{
  "n_layer": 12,
  "d_model": 320,
  "n_head": 5,
  "n_kv_head": 5,
  "head_dim": 64,
  "d_mlp": 832,
  "vocab_size": 8192,
  "activation": "swiglu",
  "norm": "rmsnorm",
  "norm_place": "pre",
  "norm_eps": 1e-06,
  "positions": "rope",
  "rope_base": 10000.0,
  "rope_fraction": 1.0,
  "qk_norm": false,
  "attn_scale": 0.125,
  "bias": "none",
  "tie_embeddings": false,
  "parallel_block": true,
  "init": "normal",
  "init_std_qkv": 0.0153,
  "init_std_o": 0.0153,
  "init_std_up": 0.0153,
  "init_std_down": 0.0,
  "optimizer": "muon_variant",
  "lr": 0.0141,
  "lr_mult_o": 1.5,
  "lr_mult_down": 2.0,
  "beta1": 0.93,
  "lr_head": 0.0104,
  "grad_clip": 1.0,
  "warmup_steps": 200,
  "schedule": "cos",
  "final_lr_fraction": 0.0,
  "batch_tokens": 131072,
  "seq_len": 768,
  "doc_mask": true,
  "z_loss": 0.0001,
  "train_tokens": 902600000,
  "steps": 6887,
  "dataset": "wikipedia_en"
}
MLP neurons of a small language model. Each row is named by its layer, matrix (down: output weights) and neuron, and shows model dimensions 160-319. Each number is 500 + 40 x the weight over its row's rms, rounded and kept within 0 to 999. Numbers have three digits each. A neuron's up and down rows have the sign that makes its largest values positive.
A block is one neuron, or neurons of one layer that tend to fire together. After each block is what it responds to, as a language model described it from the Wikipedia text at the highest values.

L5.down20:626484475460522589488454476496453527520550388502500547389490505550455524561424564527472507522440474488523441535482524475509531491601457489531519522454513441460495500512552518438460494489485451459542547410469441514529513484548493514560492499501488482446527486463529492524494491517558515460531539457497420522522495447480552473487466538532451493506393513557534613516433490480514548486484477489533517477509505508437480468450538448459543581492489493471481490421512521602468501542518514
L5.down320:461531541562533505527531538463471525519410588551493530480447462493537508599488427486506450493462532544510515485475549507494503525492496477512460479495521444494484561445545513508475493551501490558500465399504527518565628385504520466491513545460469496454524482500498468518491559511462562519554541447493499495502469484579429490553496435437469512464469481438492451496514490452523465454560510492468525458495493563464462516464519525530568527516465489507536479496487457452525441571466422
L5.down411:513482482419508503545444464461482524536474391457656434507447478576476458473502565546456493580515470527448469539527419488523506525521567454525516515571543504510478529528526500494463516497547476541505502489577533579517503528481477498468499534525508503507520544402502560475447440565465449526517537475517480596535459425526502576480544472529421426457475532534496494438521498489402480489466516450503533521514496453443422533485496557543553530453502520575495520439479513523473479538493531
L5.down453:589528494573539528472456535486508607598573557559518481566434543447511440493505513483559505562472491412415464567535474483517502492509490494600468552514533455510502441433464485471471457482494469468463535465445491517522545432464478524517500579510535482489451470473549548458534483509475497552542515543445526468508490551504429527586472487531491506481519415452483505502565484542436525527471530512497500505501488466533497491439457450466493543477488496463532514465531474520521493497474493
L5.down537:522553440466457450456544502474502475516568508473450442464443602535518498596515503570495602464454503453432444460491560435487507529447461488561499534473521525466511529507471518518414508441482428523503507437472512517527554416584461491503535493483526502501446535487533536517501546490487519512499486526420486509475474474497574492522593527472506474541398492565507476507537536501535443515527550481492481463497476408457496521461552458491517571519536482487480494460460611498535485521501514
L5.down541:411492509534508477477463478485480530421521459497563488390451468410572496548502522538518481444451461523509500525536514494445487446534493472483404485518491509466514530541478532468507484549516522539500428446475501535414451557485505507549498512480452513515493465531562464440462544481549513506527551510436472531518502538518464449519505506580439508459460484539434451506523569469515434521521544461526536560550452510496485510523483433492478487498463488470453471526495571583468492490534502
L5.down544:561502483488472487521510438499502511540498474538490543440617462470551514482518424548448558522433480462502503500560496468544523508486500500493493443489440536535564563490547476521545497593480561469498570496510533536521482459493533486582406530488514502563463490535490550440461562567564476532436559441448459522547541430511552531490484371492473476475548535508436442534496461475498515396492462547516547545554503550550492531455500432457496593452517536510477489512440523452513457550438483
L5.down695:495482620487544553487498534494525490517532500525441508517487473462516459523473509494562538580521426509490527483437558433457443484436465532453492478470489482459556478424459540445455499471485465481572470519491536505491563458510491490496528503468511512466507463486469499545457414427538497553496498513476539486494482478451524545497464512515435486533496523564531560498540587498535532474506491452548489526508538518443564553489442563576472500534567472477541540530414492536507490507500516
Description: Tokens opening predictable Wikipedia boilerplate: "Early" in Early life headings, "born" after "was", table-cell pipes, and score digits.

L9.down635:449554508498555477478566496463475443492486575530474499507574526492523471475532475444534461395519540549528543528470492482504532499439492453473473485544508509468543437457515499539478414547556518465503515478487487467431501450485500460504461487415536566567431494472510502543517549501539518570471512507467494486470499548500521408537536491486539503469499503552495532519461564561535454495449512505492551550567500501541386487444502547535609477496540475493461455449478515499541495504516550
Description: Separators and tokens just before a person's name, mostly table pipes after a record, number or party (| Danny Bohn), plus list dashes and "and".

L5.down116:525501499487477557445486503570496522464492500499466567568508459514519470504519464540450484504462416459537447488444523559452482433468483550507521532529488531533492524521485454600566534420503527470546526514476486419526555452537582553457552506508478466604483530428485402468486558577510516509525481526533547523456464497466495490498445517474461504493542447463505487422514505460486518456545482485550544493509506462446529462467455491528518429556428450549492434502556440477548499490526498
L5.down288:450496527439492524444425532502520503474513409521492375529516489520470456511452485482468522492495497475510507410513481457509477481393547522466529544528573458493534468517485505585461500514496472503593566381524511465478490429510480489441515549505465493518506456502442526511537489454492520472530444374496466520447460507538522492529443538440511503484524572505472453529482494475538480452542523557527559492523475452447489444423472536470518497468524518515526499419456529440535428516465474
L5.down377:511531452522515514499513566465502514444540571454506491437422490454537576590470486527534470517545499500535497539474503492511464493501503432533407563518466441512515489519503533529521477415494491531463504528513474563501548451526513521568466403511468602421510541538538529445479503479495534582382509543575510526486541559443560475533548527502506450520553554518498509505521455478455577503459475517499454463527474468582525514455484547453512517501434430445499528544479534478540521487464572
L5.down501:524457440502445588511535562472518489508502545533484604585430512519479566500529543526425551536451500458505413485522436496518502515566502472559496505455593469557494464456453495510525473578475453520535503492507509528466465486514483456552490497433520465460495514530478464513485575527533451544475500468602511502455552490564521418505513450517515536487579483536445473479469498460508433495433522543500470470584414501485463559439513489492492598521578474461389514487440520470520486482498493
L5.down594:520505446550470537596436494460489537508467407450467507461547409459467545475473451515494496509524524537478530448547479454509481423537527370491541447510464535477547491501512446510574512505452506448541484526459559475535488502483521431507435507410501468470480554518450505556491437437543456496516515497436438479528498534507450498461480475548501487544497524527502518441450558529553484568506506521551528478564512570521489564570462502535475456468493442505476531556456527508427506494529519
L5.down618:526542458439516516517509541525517491567537424528498526460465471490435485523481496563439531510457567521486492503574484498428480483523419455528486500422518498524490453478481494446509501570492524420510459443463541527516472482483594514526495532478521492447524507478515445496494507496517442526593489519525448510560488519473548474509482378549489515544520539519500501510460532467511442573518529483490543556539474515510504560511511410526450488462506505575453495542539473477459469465481498
L5.down619:534530473519478505563499479524498497475490433493435559470462480521557482576538580541536488505556471501482488519537451471418511481431416531507544511476497468458508471499500533474552539440488527537579479489473506493361504493473517472553572552465503485454596593544423455529525502554495514439504486516508471534585497535592492548474466487507449515469489417517519517547529528541496416593491601504549469505538501543493551539610477417453490502484447467477497438548515432509469497524497503
L5.down641:428500470502501469514439531509456497537603430556515549497465577509483506531468547509492529518494532463473471490508485551424476494488466377487468494507490505531465480672485470568537448419517473486468508496513494503494464499489571466514566524416487562461499544479491503475434461474532524510470468521455506540422485535516551439459497487501516519508423573551513464457429449440500452522450514487515506534477480547520468455454455516488522483498513525492465508449548513511517506579479518
Description: Middle or final subword pieces that finish rare, mostly foreign names and words split after a vowel-ending fragment, e.g. Lavro-v, Chattanoo-ga, Geromichal-os.

L8.down54:502515462461539539548466418477477490541549434542506563484502410495505473469539421527511490506471475525455473478522467491616573500525494546542488496480507519518555577461505558487571484470613542491529553405419486562488519548496479515551484489545532506507522506509543519515481511476572496403539470469525497550487542531457470470511507553536512508539486456458422445467524476525492469542441576532477441436483523474503483491469483514494557527593469531405521570487454544583475466466539529
L8.down154:510501563448505501467468511512522505496510511519501527539583469467522576443492520557453520536506517513526488480549497460467483489499603477477534514510465487478503509569430421522540487554540414523481534565485586470494473514545494464485468584476499501614516489498520549594524513502519534491550510448475489454550561502518461506517520502528552483502516514546559446455513501529522525576484463552501495501431510490557518474491528522469516543436535486491531477488466551527487457524532569
L8.down261:544447501540456504517541519473439485484497473497443523486480472460520498488542410536461422528488519487547412482472506433422483525537496515580492502529463575520531483508486482499528472545539461477485494423512503555488462476418491485494452538458462493586504494431458494506550565454496451487477508496508482550564510443503480452480542515426493451477443570617546467491495442480565465554509533469529501420525522594543397580480537446518547515479566491514526594511471530514472456409476515
L8.down268:533453498501512423509498536472499529503520487546516518585513455523497505480486594491483474429485542450583441447521528446432452481506495490467521496430448494501528454420530495469494526499536449474470571525516585477497465463464489522495544510496435481532495499475541460558473531458495533417502542542554531471487525514537548473460579455461508510502503555473473454482438485456478523513523482504470488498499509494536481489496489521450477564425484499473444551581493501521489449467528581
L8.down294:555437550492464503500501503485498566565462533480435445431529409596504441489513466548521448500466556568544523507499508453463463517384524488480507520496461425525469552463529502551450519488497449508482565500444540444474471542511510536583569439551464522482515504521501572486521533522520570450486510511527492460481534498494448492588502524484542477515446507524493496547419441529487454482523474513527479448462537503421497514555504397452516450519476521581559587570497478447446471415474459
L8.down301:494479563510556495469418516507509516477414477514467504530543558463503469550476519424506551473520499526478525536498496580598436498454499498549523517520571464495511498434447558459524547468554523432521452449492462535439519446516488559488496508491485422573453499501488469479441424534515522539491479520488434545454480491470512533484526482504484501482544523548439597449533482532518524414524504572495608480483463522535502478428520513447509558491566523488530468515485509471527515584520523
L8.down462:590549479508481463533512521447488456538521494502451467507512536526536406504555528515533438458518492391538459487518408496470452491500426501512489475524459467480529481456522531487567560499474495543523517625548522510517465482463555441523498447442496445466526541474502491461486504477484508497455554522528511453511577447499515450508492476517474518543571488457501503547537479493512577451437512483494440499534527518510480487582552582436476461518475516546487570527459506509483392490420475
L8.down579:473536459404481443494464485524553483467593522540511492514487503492450422559490497441483454497478535518441471453552554431546450445522539520506477483596512544468451468523495484566476474427494485425491522536517518499526526500462464499474551504490472487534532496474507481439463514494474561463443461579520497554511530524496535491477541550442510426600433449481495479420487473516485496466527451489462493485522531451570478485509552563479401483494530497509543465516471511508524515528475510
Description: Inner and final pieces of split surnames, mostly foreign, and the comma, period or bracket after them, as in Herre-ra, Geer-tz, Küster, 1850.

L8.down3:504482567562547481569554460461526452484549558506505482499492494533538466467421539538540518511506487458512501556483457510508522449506483526528451442466497506484555538480521497552546536505500464508495458532466530493505509462536368553556500547487497441547446529391503493457521456458475509502568519494568503464496562509573505490456518467532526460567480477569532512547573600457430463485507475529532490521556521487489482467517532471572523436545484572484507543414475509584548451583522501
L8.down51:506502507539486441494539504457536424455510476494439494536497498472523499507493466511555474517437483440523492522494459577494405543501457458550470476428452411460516490520544540519484547518552551422549496509460456501464519653486480546492532541483476529542568526534495491539481537475494527482486464504520424521504515552519487455472523458531534513499495600541482517496520505450408449516408521553493477500548485533576541477516551544504462503430489425491468498450531521497528509494446488
L8.down275:479497453512458469536466538426510478423513541488458476444490379506531518482509507519466534477484553504506516527499460446510513477563482505483515530501414534585488550477496523487518491507485519534472464549369482413484506491531491500421563522483520509488462508470503540530549463576504583488508541540535374518486432465511420471525509569584538513480486516416495525491487440505490477522487491564475493510480496507424426523477516482492532507535494495495495519520549459456468538448504564
L8.down340:479512511573523470521565414542522450514574516439468495524526465445540490522546477517554450464466518519567552470488522542505470535495517488506549510443566467544484462549525495506532489546568515490461505445488466512481520427531497480465552437471502453481459479501505468493428527489486494537518472488573515539493566515549500475495578508528460518468534539469428475464491467439567493533505523425468397492486501563559542540477504566502520512491421505586452501516548515507469484515480547
L8.down396:450485543465532552478477536433532456506487584504427531429536490509523535455528440510435511544511503509507512453540482503479545585520547514467493493455508450512531519576500508538555528513469469495524493543458486476510548494556471497485478596508471548575510518481490526514525514521446468552432422478544493508482475473496502543519505544557487568481468534447580476470520599459422549492512536483536517502467491438509528423497533449526472480487430555457487533479531538494459507534481508
L8.down454:500418520524472454515490492551454481455536545495513506509455475413465460434553447479502436498557515539518519504589436452473490562462462476505409523505471427517523489524502445499458514502550473463518472461471530489445489484560493560501530477494470508496521523536512543476452542474440489450404432506505566480624500462465462465514546548551509510508440511463466489445513571463488461458498459459466514561552526433495525537493488476435507531482468517421500491490467516526491471461485468
L8.down473:522418502561376453507492522477432478462530559495550501500470486458506521491539555475543495475520593457520460514501589448474550469491466496432530533520517491576547541469544533514501483469589455486518495466470453523485506538500499519570448529445496441474482509508432507524486534574486477476554543578586576467509441471529554445491552581562469477512464514511485537481510525559470465530476461468567444422499481489512498571578427504525446461514437465506548474491463522531449495489518508
L8.down614:508544526452481518535496422535480433566484431478543494492428432553457479496492606531468463525431503489541520483574520430550469447489415634459574507510472454569503541520457487505530495576530454472459490527430487496514500536488497462498534527480520439454481503483494492534518486488511512505529564532550460487467524508491484516604505545491530482487537491474552512534578467451509525492468528433591539485532484566502506473440522474441492524511485489498455530593473566447515532526533546
Description: Goal numbers in match result lines such as Ferencváros 0 - 0 Újpest or Twente 2-1, plus weaker digits and hyphen-adjacent tokens in tables and dates.